Weights of a small transformer language model: vocabulary 8192, untied embeddings.
MLP neurons of a small language model. Each row is named by its layer, matrix (gate and up: input weights) and neuron, and shows model dimensions 288-415. Each number is 128 + 32 x the weight over its row's rms, rounded and kept within 0 to 255. Numbers have three digits each. A neuron's up and down rows have the sign that makes its largest values positive.
After each neuron's rows, "fires after" lists the tokens most often just before its 100 highest values on Wikipedia text that the model never trained on.

L4.gate1388:153079193075102156133125145176128152144130102130179132106173163098089067140120094156158136055166077091138130092109130127092133163126117173113131157157127132150170100171202098143132152152152139139141163107126104139143123111189153124121120085131127146091163217123172136111156112102073126168107084077112199120133146131114108114123083084106138109104087138100170157149111152176129141163094
L4.up1388:115105187133109131131162115160121128132103094097152167098133127137146125157119118129119110043162131040159193172126103120132101171147147072103157165219086077133152147126133099103179114129075097092198134139133180118115181129159157114138114109124094152128143108107140185097131114122138131116148035174136174060125169132114104151114170107103137173120134116074114182127081186098106063077090
fires after: ".", " =", "\"."

L4.gate322:166134170099216171105176082111108133147150087131098193124083198115098120149111128135146114151148131119094131193130129107126125074172117187121156128115096143169145104141157073139146155090132167098119131125120117052127155144123149089213191129179133148168098162077086152113196179061130108084150110104213151113097092114174119115156097131120155129176087135062069119145129134158081086139104
L4.up322:117095144123150091135136164170038138132202127115118128183100143114092126120113136124167166127121157144179187178109107117044121204163169153105169126115167139113157063169121123105162093166122157123101180128116100157167126093120128108151185113147094092134173142100068164144105121163108076130151152110126105117130130111152115096191147152154139152160143100118169148115145077120155114110093
fires after: "h", "al", " H", " h", "il", "H"

L4.gate1245:195164141112078108125106104150105170124126146157130139158181095168135140173152094219141113115136159136135099117120123120128065105165187124152150106185149093144107127173115114144111118143104133081089105108155098174139112084132103036076114110149147135116108095137099145094109155093167140114127132068155168098207149109119165123129095093152095111155137171103140113128182117120118128124171
L4.up1245:148103087073086107153120145115166100121152134134151168058163081153141145111065114083108112074133115093092155077096135143153151110094205150136137115146154145179114109156130071161148156120079121183144098139120093143144101155129170113041149132093160143124174112083144133158111143070171118108178103147170160127130154131060157143120123099183172100157103180088129086166120139182183126058163
fires after: " ", "1", "\n", "-", "3", "7"

L3.gate278:122070089129142117131161197033157090141163081121081174138221146132058142179144124119132094131136136155142151073156118085092136097071117096155118062127139101095117171162136110143121057184129193171179074070109104082086173118140165108156113118104112104106142143121192111064124135087124176145107149153131071166152121125103162144135134084122091107103144147162130170165109102170153131140142
L3.up278:138104131104126121147163147105102174157076129141111113185183112140061105184118076104084154143125083143101133161098164129139101162171143144136085093121151113129158109144133101127067122148174148175124116116142115138102179201156142170165087121128142121092148135153145133118170116153188176114111127155122154103118114125129114106105146154095120054135118095183113189132136162182112120126104
fires after: " =", "9", "8", "7", "6", " born"

L2.gate68:094163134139110114244130143113101127070137118091150081085203160118178075171153129141123160055092060160132153123144088144106139149173138151138087169097140140116134145147140114156093126182165162100079159156130148124141103176173177133150118137155104113095128136103105116070151116170135153165133130127146155119140145124109120086064108128065100164100103169123079130170134161117093123100123
L2.up68:047168102127157077215108204078074091125151136071150128124141117139146156122175090144173066121102124133158178134150098096132120103152145110157107117079108180105167127165129121166184131126125153075173089155110153097086111103079097107144123099177155130074202120130159141165163139159137123147177217160172152148056160140139069140133101121112152194076159142115097131181104116098170123116131
fires after: "9", "'"

L4.gate1065:188128168081131145144072144127160061114112130155055128133075110102112094185192093120106139173083126147166171101159138167164105113121159154207108145070091159121147129134107068084114157086126147138131163085123187109077148143155126170147139140155135107160153113083160107131094131140155098126181125076135118098111120043156097136155113114197144165161189115154143095072162181106106192121178
L4.up1065:184141168176122115138177069074166089107089190083120095155093130111164079140064151180146041125153126065134060154099134083138141120142150109164119123144171175153125158084103127089123201120114136120097170142077117127107175094122092188128121176138142119101159131160134124131119119150182175200157083210117134115163074135137113122168141105079199107132102096127106106139119119127156122144153
fires after: " a", " number", " series", " Sever", "A", " total"

L4.gate396:108155159183099066086107156104152103126210084094122166113086132061153124060103098071123114125103132139108110115151161176090149100133133097106158132072186164102129183117094131152166087121065177122138139148127113174124153096143142140079104123103134105147113107110158137107145109085114125189130096072047144092116095151084102149091152135156111142171166131140150172133097092157141138148105
L4.up396:084131134155136082118091179110138121076141134111137130124148117066150132048189116086104128160077130116119171125140122122153119053117125136124112180165098067109198123138127127172144065109086124121099188106118117101176128169079124114130160095149122158143107112169149134100116116130154111133173128111122094137147115130125100122107091121148106199132099122161138183141151112064070131052121
fires after: ",", " ", " and", "\",", "1"

L2.gate754:036122164088176124113062132155133172127158178123171118129175146166132135114137118115194127124128057077061070213174090096091150167152112090181149148103135119108063158090112154105124137144131068122070098140123153110073138151143121140093144081149105125156112117119130089109099180139085109182081087095142161113128143159080120123132138162087119130147093141134160118185135145078153107138123
L2.up754:118086108114146166159150087118121143125113231142197175135125156111080127153116160142189167123110127084183106101129133096146163095162108093156121149113121097081093127091126138100169117066098093160159148131112131165130042162094157170191122155121092180111128063115049118177139110148137148137116154088147113120085122151090114126118084129111116066118116164180118122146124095069094139097165
fires after: "4", "5", "2", "7", "3"

L4.gate1376:078111131137093182150149136137106121157101103100121130135123154128116151180109136136175093138108141134114170153118164194198147136106078119126098127129122150106121093164168174163125111138107159092116050165116141132136073069173103156136119072097181175147137117157103106096145115093171164082104127216094039175142109118097162163205105095095048125117131131088072162121177111119099117190158
L4.up1376:106118157112133168121137157122118138151142112148068130146104152131132082168141136096165152117234127123151183091161146111121162129115106130145123167135073110148147162062105115115116195152139107156171156132174123122155169104122158153140120107218127155123128165082201140134123102095150163103141117138153149126102203136155131125206118117148131101160132192127175126165210172121119124114131
fires after: ".", "\n", ")."

L2.gate1338:127112177147134160180119186176134112122098080171103164151143124101139092111096173115084164137128169110138135191165174089165152100134152185182078122147157154199106047205185120160127131137157120094177169148150163050118129177204087074148173131169041096117139101106132173079169127145143115173137137113133102098145094148143169096113114192114070191150085145191146139107112113134079122108089
L2.up1338:115151158085076106180138141151099144132144045131044036158124123078142136118143158106105145124142127149120161146146141105152187129134117141126122147172145101172130082127107111107111095144132209057078164128085145101139114128170135137112132106162143115069128126118116134105170104135104132161116134179112127074110197135131090104110122115110115105176090140160078104104162148142160092101120
fires after: " H", " h", " W", "H", "'"

L2.gate898:167212140144079146068121156147131132153169125196102147138141131096153114122087141139114105087148115156169137109151089129113107103119133118115075116151168132125175130109162128183050142127104118136123156070124157124176082140090126107124117127156084094093096127106067115074086142118090107109100117196112015085121126125148055092125173096160162201145161077119105144154096124156111147136133
L2.up898:174155142064109171094120116165068087130114160090163120143186104133101135086128183136156094087109085202108107090113125162176083179136127089099110128110134147131076196111111144149113114110197068164176125123134106126162125159146168071113197119125107107138075129067170098097155128136161160072133126106109036095089139159118084084111207085095138178155159134146107064112201095167134135157091
fires after: "1", "-", "0", "–"

L2.gate977:135138174106033093173096097131153150170082101093158119141149094149102125148158145137166132109161122117107071149097080181130098103137182082235119073045129126081136122089189090135086190100085147114149134100082124078074106151173167154138148138194130096095099104071155133119131109098190098124103165126120137143112195110140094155175096107115158109191189100141105091142083123117119115141161
L2.up977:129176168139088122134100110129160165205177146108153102130100082136148157148067165146172088145106119140071131139117102158134100103125099143153094140057100110093121114181117150125111175155171116113156119141130130112119107087153121121109110212149091132130133146076165127151111150107152185138114173159115083125140061111091148163161104101135150139054176153140137090084118118188130137173118
fires after: " most", " many", " all", " number", " a", " some"

L3.gate1274:122139165123054059113182153113087136161133135147095174082191151091077144085156128187102136172140070095123129132156114139066152127122121121175084043086147111069151090104064155109088095116159197104115164144042164140121127113114178134170115101120174091096092193080125120171059098079079095122133155138171135090150167148122118105158107151152138165186156103094104128110102191111147153078119
L3.up1274:151137129152047110160086120099119115133128102113121154178231218143058128103185118181103185138150060079120182083108082159100099130141099163139084078064140134142102105140140188220080171164159120122176172205108162132166123174123122109154080135166117162114100163101184141089113180198146112119149147160093117134132136161135132149148077155144146120132166122150156158142089177099089130054148
fires after: " =", "\n", " born"

L2.gate225:143114103166143091164153147097123145044145107121130125075143079077145129141112140146128156134068163184147127142165118112183110160156138174167086126149150088140250137137092148136127180110120120093147141119116114096135183089166095097088128140109139151109203138132154128069127116109132147098141183167122155096112098144151096098106077103157151124111102132128118123114145143128147121060127
L2.up225:134117126115165074143130142116078048188146180117079178142142141103135110216171172098194131117169115122160134182165143209142140120170104111121186140056105163106096101118112101134132135141124137130153096111168129122154161077115079091136099126103212122114185104089178132141161079103113093183162148182138161104071198128131148109158145106076128083088121187200109091112098148132179127142039
fires after: "9"

L2.gate171:172130158078148120091097136135144127091148127119150104136174156086116159078103156105194068095126083098072113145186130103076149144135101131046100151135133118148172139101125112093098121173074153125157172124137109066116108142206168159151160132104135085114196112171165092141072126149166172134167103144142163134085177136113119118157170153098146140177111152162149108162130162114096109143147
L2.up171:098142156048143049119130118135099139188120140120145182149148187168140171116135121055191099150141071113123048170115117129170110113128159069179095170170154144124133171117160118097146080116163127066122157094160088162142121132095085153116120152131102135090148124161127156131155179098178124141164102155144161072126167083140112179131117131071085137087130165159095180160152097154085090162136
fires after: "2", "3", ",", "."

L4.gate1362:118111070177139108168134136100056082117136197094085147152158192119156089123209089056127136130137150168147130083104159121082163122111103070073099112080131095154120182100127136080084124160157202090092078070072114151114165217117101179144205125104114095057114220140187158116162130105163141166109098115130088113130136210113115134151149111136135124104097118148106154121117125130151111126114
L4.up1362:138043160163122108145183136070154109139068083130088159084158146147157120125128143081108134082153091213092127127136157136122131048122127087126120117139114152106082155141138128162112122115178142135127106078099183117135136156110112091137144131127170093172163110140151136056165108112075126074158046135155133148084103165155088170176082151141045144102049183137092136158105102178108128135093
fires after: "9", "1", "8", "5", "7"

L3.gate297:128127140118087152161128153126142181148182139164115153141209120144153148135157095168203150103157115085114130145111096113102141111166155168184072192099136110128139166121128176147134065082102126187116128116145156098122166123089110131117088134148160108131099077176110094154134152133137136121107064154144110113122159108153119142138118139091131129137200173089150082138182146131124148161154
L3.up297:110144148148062143134133133112146084123160057115135146099100195114174104156179075147163135141133156156097071162150113092126140073163179076137094073115100192157117172145157084131124083145149190145186089113133136149157171139133120171079104186121147124079101083149186096098115153134182169129069091113113154074100132139149146092186135173134118144146164098095146076137142112107090152164122
fires after: "\n"

L4.gate27:137115172129089151113152104126136121123118154148116127150169156088142105154147057214076136161103098124107145125173090115109129116084097172037166116147123135134157104144143103138150134123096187104098149151179175160129100167137072128130120130209190155073112092103170143102143129107131122163142183194180168133132147106152084184178134091132167110088127132160129172120097187103182121076116
L4.up27:127156165170193147154122117154152072132117162146120147182072148153076122117115153145164160163115096144124152145090106051079155194109167136057094141158122121104163095168106119141093132164142108116126097096110140135103125133052086142120163102165087159140161104103101165071110100120159132085110163124145173088105187131186097133149133117172179145085052177130168148117150091119170169134090
fires after: " the", " a", "7", " an", "0"

L2.gate840:112080126191132118086130124138153129052060134135132068144169103124157137127135094143134123115135138183130062165157125148074092067141130097087144156125178137157056136100152091149110187092113103166099154146115168165176165159170142153140127053129117129102105090099144116090089046159160153159104130142148140125095087142128158204139180192109147074211116135128157153180167187174120092106160
L2.up840:201111136091115164155073088174147222110141163106120152115153098110201045132091096146112196146127156090105086119048129115119148117144144123137109145111129098157117074157155113143177164121095128161118150148066124148153053144130061151120156169109147136119127118136119144146143133140108157064122121090097174140161113172153177168175099157087126090124142173141097127147071084133092134125128
fires after: "1", "5", "8", "0", "3", "2"

L6.gate490:155066130142163139138129158145181153095104146120101164171137113086076125127166136160144150109067195111120171140191097114114136132134139141133054120226167139089161190114100144097101101110162131146111139159135094121097117169119120112158114104177176165173093126111116088136104126133130144134104101123149142122085125142190161168131105085110127133122084107079123136070107158132088163087160
L6.up490:128138135163144127096072104141189130118128148178137176187099072130091162083127126158116109130140175160128140139128111140080130123132189151160111118110106121141130082153129120116101144141192129126116123124094127159111151105175116100142123090165106083140185124134038146145106139148173098118144114112177124143077133126148087143131080161182116100115204127184057107059089139118101110122143
fires after: " a", " an", " A"

L6.gate380:086098185164094084083051075124104124156138146129122097140122128150153117116111141092116095160132162120067207143077149170147119111176125164127139143148108103087202173163134162137137087089073142147113164091145110145172121098141086138142074131173122075139088145130158101189137100088124075194131075148087110113153129140131175071130164122051088161153140179099105188118129162114153110124128
L6.up380:124120137115128095132034108099107116084110148108122148158123147129176086138118128091101143138100160152019175125124126140153184144177071141116119168127166051148158152120134118179142076122153131167096164114083111127128182112074140151108125136177123101126125203121159167162106135082149056165141111132127054100176141084178144106137117106144056168126145152075071141127114103113125136125156
fires after: " ", "1", "0", "2", "9", "."

L4.gate863:139095175132163179142072152113169126079140115089149085173121066107105188123183043130137126144103107147134136120133071149151100175138096110148106107153113106110147123161148139143144105074135136170130165108137142113191205131119092094173143166208085131106115113131140113156096129073142171162092132185146139158122118160118090171134092162130122192085182112171134147102080134132114161120147
L4.up863:175109179161147088085094148133114106169130102156166176151107160104080181160146138162133150157148157180171169119159078123065080122094124135159093060164118073092173133153208139189094116158132204111140124134128146215128179094118104137137123110179172115171171121140116152138123102063138145166146115147209124149119120144128191148135149123110096175093099085140078086146141075127107174135119
fires after: " a", " ", "1", "3", "2", " an"

L2.gate962:127089078111115110143141150096115115073117137117120136087146138191049081183146058161124094149128111163198137150154118084182167144108113126109151138099194158099128109100162141158140150071116090127112119088070096175132127072146154072135143154142145084113157180094152021122119116127187145156159110133101150151104049124106138106082088148153128129123038164110135147161090198120116182107047
L2.up962:072135062136155084167134121115105150143112159125114170110159131127133134105165113135070160074108147139164149152128113086100146103135125077081155135094091134044078177083078133175148139099115136106077137115106094124073099126155098188085130074142096099104132091095138103152161086110123108158160102069101189108117098120131112137153050122094120142136129114094114131096143136122184143107079
fires after: "'", " Women", " men", " women", " Harv"

L2.gate92:068141111097114127117131118136152120182091163110160179093165143151102113149148148056150132096117173131199094148129096126121114123110170099137120090111109173126076098123189180115127088112110184179134103133112111110098190137147146126135151124134113166089169085123070127085104136156100210111076171150125161128070116055117129150154145151112129148181105146138207124101169164201138164122122
L2.up92:148109101135109074119171106089149135127090131148083127153190148135123150075143138099115180144122072117151143118190103178087073163111156183083151064124138132122118078098121165083080171127151153150087183118139162147103152125152098150116141131136132088133123158173117142105115092124129157034038154176170137121112083121178131188155144144161105152174127187072143131111153195216110147182122
fires after: "born", "9", " ", "2", " born"

L2.gate178:167161134067131162131118125167145195110099161116191122098112110101193123138111090107128141114151112154159168155134126134139151075135151091144143118096081102142133137111126106131112099079136092175101151054097146122099145128134149093145103063164188126170149144107154078175108176156118132160058081131113141093143145140069129144083143168211086156110185187140165143121113088119135148103117
L2.up178:054123141141139109122148146148131132106097108110110106154150151133106097088131143086164068116059133125115150109134083067118121135145162107104098122122179126175169062153151145094113208113096153129163157152184106126145101115143086113085108138120156157126097155079219119144156100097152121111163166102140160112114153089152107160151086093148154116127122196143199105127154084148085093131118
fires after: " was", " be", " were", " been", " is"

L4.gate1263:183136117088095150144115139133162099081088131176142123146128066124151111168124145133137134110180038127164115087155130127117078132127185162078087124154070134145135108122160185128093140075142128121119157081120167189186115128104144112117122078143170165152140096106146165150126171059113085137176099137157140183135128134165111114134123137128113108140163129130188160166096198169148157162122
L4.up1263:126104127092121139074120164091176069165095147183124064157103080131082127110137089139113117117174036063131089144134134161029095122111134146087102079165136110083160146171175141141069140127101113132202103160162137176141121063103182166122129087143133173163114153136105192116117177027154121096202147166123157114178152150138156138078151106160135152132127110117092123137111148149054144138168
fires after: ".", " ="

L6.gate596:166111112146087080140094109000099165106182174198143122154129134083141158132115127064126163146115133120106162152125131110143146113140171089071097130095177148170173164148101140104142145078114172187163150126177152082142164082098180098079117128185138145136193192099121134133147076070125203092159168154104094140197131115158156101168166153168142151095112166105092131143151062131145043109117
L6.up596:122157097054126099092119150169108147148136121153091098129158121167183106155141068175133147118119135193115133146145148094154138129164171150136120129116137054120100160123147161124113142102178108100183052133138084137115124097116089157131186127086090173143142134143132172102152162182140175060144124104104108125107126107115109162106076127083148138130111212078131077138175054140170067109137
fires after: " ", "1", "9", "2", "0"

L4.gate1239:086178150179121111077133148113146208110128140113100097141100111147116075093142149097142142124159136111154132148129153145170154111096130161137118094108177123087166075077052129127118157137114133117109188125129091093124120075121122159146162117086139142137132173218095060110145185111116109067094091179096095115140146076161132137147100135027114130134127146080104205149123175134133148145161
L4.up1239:117170197131151225110113167109121092133190107109181142113143163081099104136159059173111148137159150143142075158189145144129150110125115135150129097097112091138112179144036166171129080119131125170142157150171108121150200136133127106131100140116123133128130149113136110114113159124154144155097147090080147100092106121103178066193082091129130090159151186086142126186158166141165128113126
fires after: "\n", " Co"

L4.gate136:064140162159104174137104068149094121117104078139157134087116133145103129179115141136223081112092140103103110121141171181121172124141167141120134134020176098125149130099150102192140139167086087099062141144118114086123187110129133117127111111100182108072094136132128063161126099160141140123133163118084097111169143153162105132160120126132113140127148122157105108166102108186139150205162
L4.up136:114163129237065111147133102137068114139105117086145103104221195069180113134168129090120096088185140113114059150118122194109167113068163164107132136195156105117089117150119121088165096136097087151107089090140119087070132118113147080115148130145089149133136170147118101088116123119146136143205147118102158112161138150084107149097213082134160191132150133139039114168105185135137142139114
fires after: ",", ".", "\n", ";", ":"

L3.gate918:165047096098132120159135138132184117157115089200089142130173111090103120193067121094182136160146097160112136139178114104115127123160165137081164163099111137116123103079135077118128173114104161089118085127179036090154153127087150159111127107105125184102102106175122139170125107073176155141206116131119126123174101111184147193144119130208143070143142124133090078145091116110142127175088
L3.up918:115157150119152100151140138149107190137191102146071102068070110167112096111156126166135177154104164094156122124129145127159135106181166133103171128140145131120174149103146110108115123067157083120144122162118132061092103081105122123107168091139082118127078112124164113149137099143134102124126161107149100180145110142164122179142107098137150095176134159134120084075131155158163113156147
fires after: " S", ",", " L", "S", "ers"

L3.gate804:132152125138183141164114126150046117119115106090136185134141140163134081134096117142180108166100111196162137113061100106103127133128169160109097152174098060175114139122050065123088119079093224082116113136129072045144134146088118120116163175140129102108155136112077123078192155125096071109075148132121047144115101127158138092160181141110134101129082102183078158107102105136118151135105
L3.up804:173042138109112175175139084101157096152105155132152121185095080108104127113121105109146115189127110178126141121132103117175207192132120137097096181163089163098126119178170146183148166130130177112140159089097146049102134139125077125102061142171133107118150168097128145129164128138162124127159116075109116091089142151126162127145125118178117127125147163155106081077124088111157173159099
fires after: " H", "H", "h", "hemat", "a", " h"

L2.gate1176:128143131147118110140130137122097097077162108154146073074149192047170111151149133131152121156160105156150123114120157150088139088165104134126095097157139127161128158110167147172100133162081148145106099149129080109134083053157108098126139144135179143076122143094132125066113148059218150159134128138124064060119120125161162112147150083156083138122071164163111150158116144095066137133150
L2.up1176:051170128138177149151152162041108108148170091125137117088116113111169177170184132146134130152082091138122165176053153140082097182179095194142127065124090170138140139106138096146152114172081127137069171132151143090129168091141134133117161162093129095174131179147081092139124087131160152201145167131108070109132163128079126097134146110116142101108077162118149092164177191143130155175142
fires after: "0", "9", "1", " R", " sp"

L2.gate1052:107102148147105132132128121089146158081130159061123165085098092100154103103098148137106108094093059185159151140124149166149032121138162146093101083132132088122078153108167136132151147099098085113122115105127081105187115094126151057130081128058108133149075144107147117123128133085168116138095114150149072079105148159172106140166147117176143096116157145076122091090126115129145135101126
L2.up1052:128112151152210159156177172086215050135043127104141113089172133085174057087113161154098147148094147177138156104178137109102089117161124161112081088154169137166132121148163138129126135113129149133136122072148140129096139137151163166161100164097144118166103150126123103189153119147168119080147108115137105156107136177095143115147097147145105103123109105069115147084118150167102133102133
fires after: "5", "1", "0", "9", "7", "8"

L4.gate1192:152164185112095123155102159122171160185079111074105083136128112075175167176137140105128116062108135099150106179114159100163151110128066167090107131141150077106154154120175178114104146072162105078061132102132119094138069150193119117071108132102107120160175116070187143119167170119146154168142110119166109141084105105095065101169143124116000094061125139100119117159139109136136077134134
L4.up1192:091121114136101133177085172170105145165098118152180073120098151106128160142155123090150172102149148051118141148098096152176155091171071097117208141135060105085149186111127164160156115111134128132116135156161135154110178132149107161092134161102091135144145113113110130096104190130073185124192163072117140129080083117141091161177101192133114168128146100115099137169079116167077105122134
fires after: "0", " group", " M", "rait", "emor", " a"

L6.gate1020:131103161159132102121121082133173094179163141068075123146120152116157104089133142156093080130140128116139245141091178136119105129192127123138087165117039158115139147159145170130133124133080152173125103105081126128134130086144084127063109104104110126063137152140121095145089090119068071154160156125139127138148104140116117108107165146090085101143104149126195164204100161172108101169108
L6.up1020:188119184152135106109141154145128150135184118057180140148142132133128105127154124133074151114103117090108128079116137148137234125150132179082128125146115130133142129078127137147129065161148112154070160162045126099183113092153080154178097133112111102171117155120131122172097167086110086149101085090181164107136091164130110157128093142173095087109156133141165139122116169136130098133163
fires after: "0", "1", "2", " ", "3", "8"

L4.gate18:121135103135100089121122106125097144129204123180155086200130161123122166104112087137044157143147123121147095176153129095126129185109141127150144094131122116153124110095161153176155146072102132113119149103130146067115203097100128131144073089158119138167128114151161088130162131135092162135163113168101149165099148098182100098112149127086147195131172060074110110064092169118117120136125
L4.up18:168086084165163109147163148129116098165171089160175129132127113083084160070093191149128114114135126072093153139113070096134170137133110083132168086101147102109089163114157136143105102230109152154138114162190131124135158175150103131089078124190128114109121111166089121125139097140097159151122168150104080117055119067069139142117129125160160108089152149119119098128114176110054120180133
fires after: " ", "-", "1", " -", "0", "–"

L2.gate1268:105137098112078117159160131110195111104143061128144150089121125136153112103106135105143156135086128130099110172176104132099113116160210134087120087098085085152148136153123122135153138103160154116120104140129160119105171170157147112137146117126137182104092070088093130125176103105118129177072153142091053128192138078123106140149167117206169146069128101138208067159083175112141155143137
L2.up1268:106189127147113118084101154112145124161098208075067165122147168165119099151084111131178145130142189117185127136123109169189091077156144092154106123134131119152132105143189116092127128126188125154167078141121136104178165142132114149136116083108064140185097067094112139100096100140110115138137094095099145101152109129117131141156118152155130091187122131126146163173170205109147116091130
fires after: " No", "S", " Mr", " N", " L", " Ref"

L3.gate898:133198147175178179125145091088109104143160137110104068136131136118102076126136154111162121161084134074158158085154120218133122083176136124124057091153168160115133122132121107140095157209140158134138121137092161101100088119141147128145149131113126080126133118129087124174169150139148128115159148120087171138141175171164127136104098171130157140078074191172102085157080172086111069135109
L3.up898:114162087110091151126154129121085107149141141100123107096127132072109090145130150100088120139118169079047133086107159140116157076093177112107117072129106112185106052108125099155051108200103076167112090167148155140121073153110175166172191110145146088183127101153132166148136160158161087107140151155158065109136139116112127135107142137098171114138087147116130088118122099074201066114137
fires after: " a", " A", " B", " ass", "A", "ab"

L4.gate1231:149104105161111121144114121086151136138126128166126171072114131098079090132090058137143138146164150113113122105117163122135175102083088090186157182128107148102098096114146173129171097109202172153130115104151068157146183113158172169116094135067111098134116086123153154178117084098110143193078089097117157163092179094109083094110090133127124136174131086202164173129073184133087154183117
L4.up1231:151100098134085132133114144098132113167107109120193139132145070090133150129098106110158126079061122150150163146087128152131093190133123127042133081088138127159143120081099155159113093103079135140117152125179102145097130176174173159113226167162189169074098147192179173081185117059112127154094115131131137110044093117068178097130087134145135117136078086122124154149144111171125166103129
fires after: "\n", "."

L3.gate97:138130142121178143151109094149177155054107186143166098118107168110142157115144070118098106102162160185155123140138137109148125143119108077099133148135082158126123064079140111110164225155136133186127164108092109135155068145142097126181174143169143097151145118064185203201097144124173169163133090127123125135120189130162151214162116171152108146098089129125171113148148117148187111078131
L3.up97:115124140107160157171121099114208143125117128115173119125132138128154168069124088161146152113097177167084093142108115118112130124082134023170166108150104089107099091075075097132124135146108086134103157123125081153111103166119063115109160158148097108152114123113147143087128101086125205120122135170155116154124158119161093183147080122114083205096114090122202132119162146100133076058161
fires after: " is", " was", " as", "-", " were", " be"

L6.gate1188:134159118121099109081125098152129140117080128140156165087158092152120143119123071143139117162118147175094131103150111122122104132144114143081141092156153094081107145232090136156139126138125138120116117164132069247151112098101115150124178134179156129160143141108155129121092103150158093089204145158083157141124175145166139086119162094079109161186165120125106149078128092103079156087125
L6.up1188:109168087161111120095110123177082142155055127121130178106121129162164122132125098168163128134167155221102144145156142100158085198115190234067149113084163073059114110161124146156168095169139130115164127122169043129160120129086076144114148124122156110166107111140167140155112166137183085143119131175128141099130110143115169114131160115096059126133176130129037116128188102105091133037080
fires after: "0", " ", "1", ".", "2", "9"

L4.gate1067:138146133145159161147178174118070120112120148078149167100165111136128126171140119168189063117161103126104124089111155122048113081153087151114156165133118122141100138065103171125135135077146147108113154101116080177111128130123138186100102164129130141110187094067127136152134120125119102129115139115145104085168098183119172108109069093110133113172149163140127151138113137128121135219125
L4.up1067:137158142165049189110131111074150180102132092111155111115131121071064120120141083065117133064168150077187169116154086130186144157058161123125059100146136193100138103142152102111080104133068145127180123150158167085174182217164138101127133138165166114173109135143125148104164100069136109075213048139081075124088155161148147144050133137114160175075113103135112070131101122146085118096105
fires after: ".", "\"."

L6.gate1257:123182104129100123118129123138100104086140165085156128179173086120138110094145137136150148186112141166160166156172091159076095157175171113138084129163139129130119149145122082085073101121146120081135174087122116154161097072086147107066151198161139095128118102087136108123103126118181130051119166109074123128173129095150134107076111111181116132087126181143112138180151131163080115090085
L6.up1257:110234108063101149061120125104113081125117080133159124114150147137132098114154142119153087114146112125089152180127127078087052071137156129099111139121180108176126137086102104124135107070188135134104096099136134126088101131118161166110091154114097093159148094117103150142133070189139093047167148094096056129136122155056175079142076182108154137149069093122150106114091126163190140143084
fires after: "–", "-", "9", "1", "0"

L2.gate421:144116200105135127127093096186104169150197216129114086136150156117122106111115184100166155130141155080139156166137081156159151177127145050139105149123181170154149115140118065138108119149094127163087099163168073138115148097121155103143103138185120149133172095130055134080137157126144074147132147120086135071148186137135162082149110121134125136135107134179083091135171056069089103155123
L2.up421:073182165091192091128093134142062126193119153158153143171126157101160157081111173090163131116119128108129115105130080195149156131149157095145186108112158095154150082133111063156087039175104167094096109178113103120102165157092095096188147132203073126137154145156138087130155140091100093130141114147094088096092189138134073116103141093093118132106140114163088118107172116094044099122131
fires after: " A", " M", " a", " C", " J", " L"

L2.gate1181:086140091148155092116166111101097133126121138149095113120191127150164133081143125159167178190225145165036140125079114106101146148119183096176099121133157194136100142060072188085101114203146144142126076139166118092125114146159118153110162125092128108107122120151071144121138160164125119166159107136089119134163138183158133100151078083117114118104166158165100114138159099100143153153126
L2.up1181:108147156202141161126079153174136121144140099108172198134120104059109181101088114098166131074100100120106111098139174203115150111159156123139117119085100023106122116158159090137107156112142175151164120150156143091100224131096117081153069115136083137107122113104137115068102149119083154160070101119146121088167092085138131118118120066135130156131120154132137147088137130105207124119099
fires after: " \"", " (", "-", " an", " An", "\n"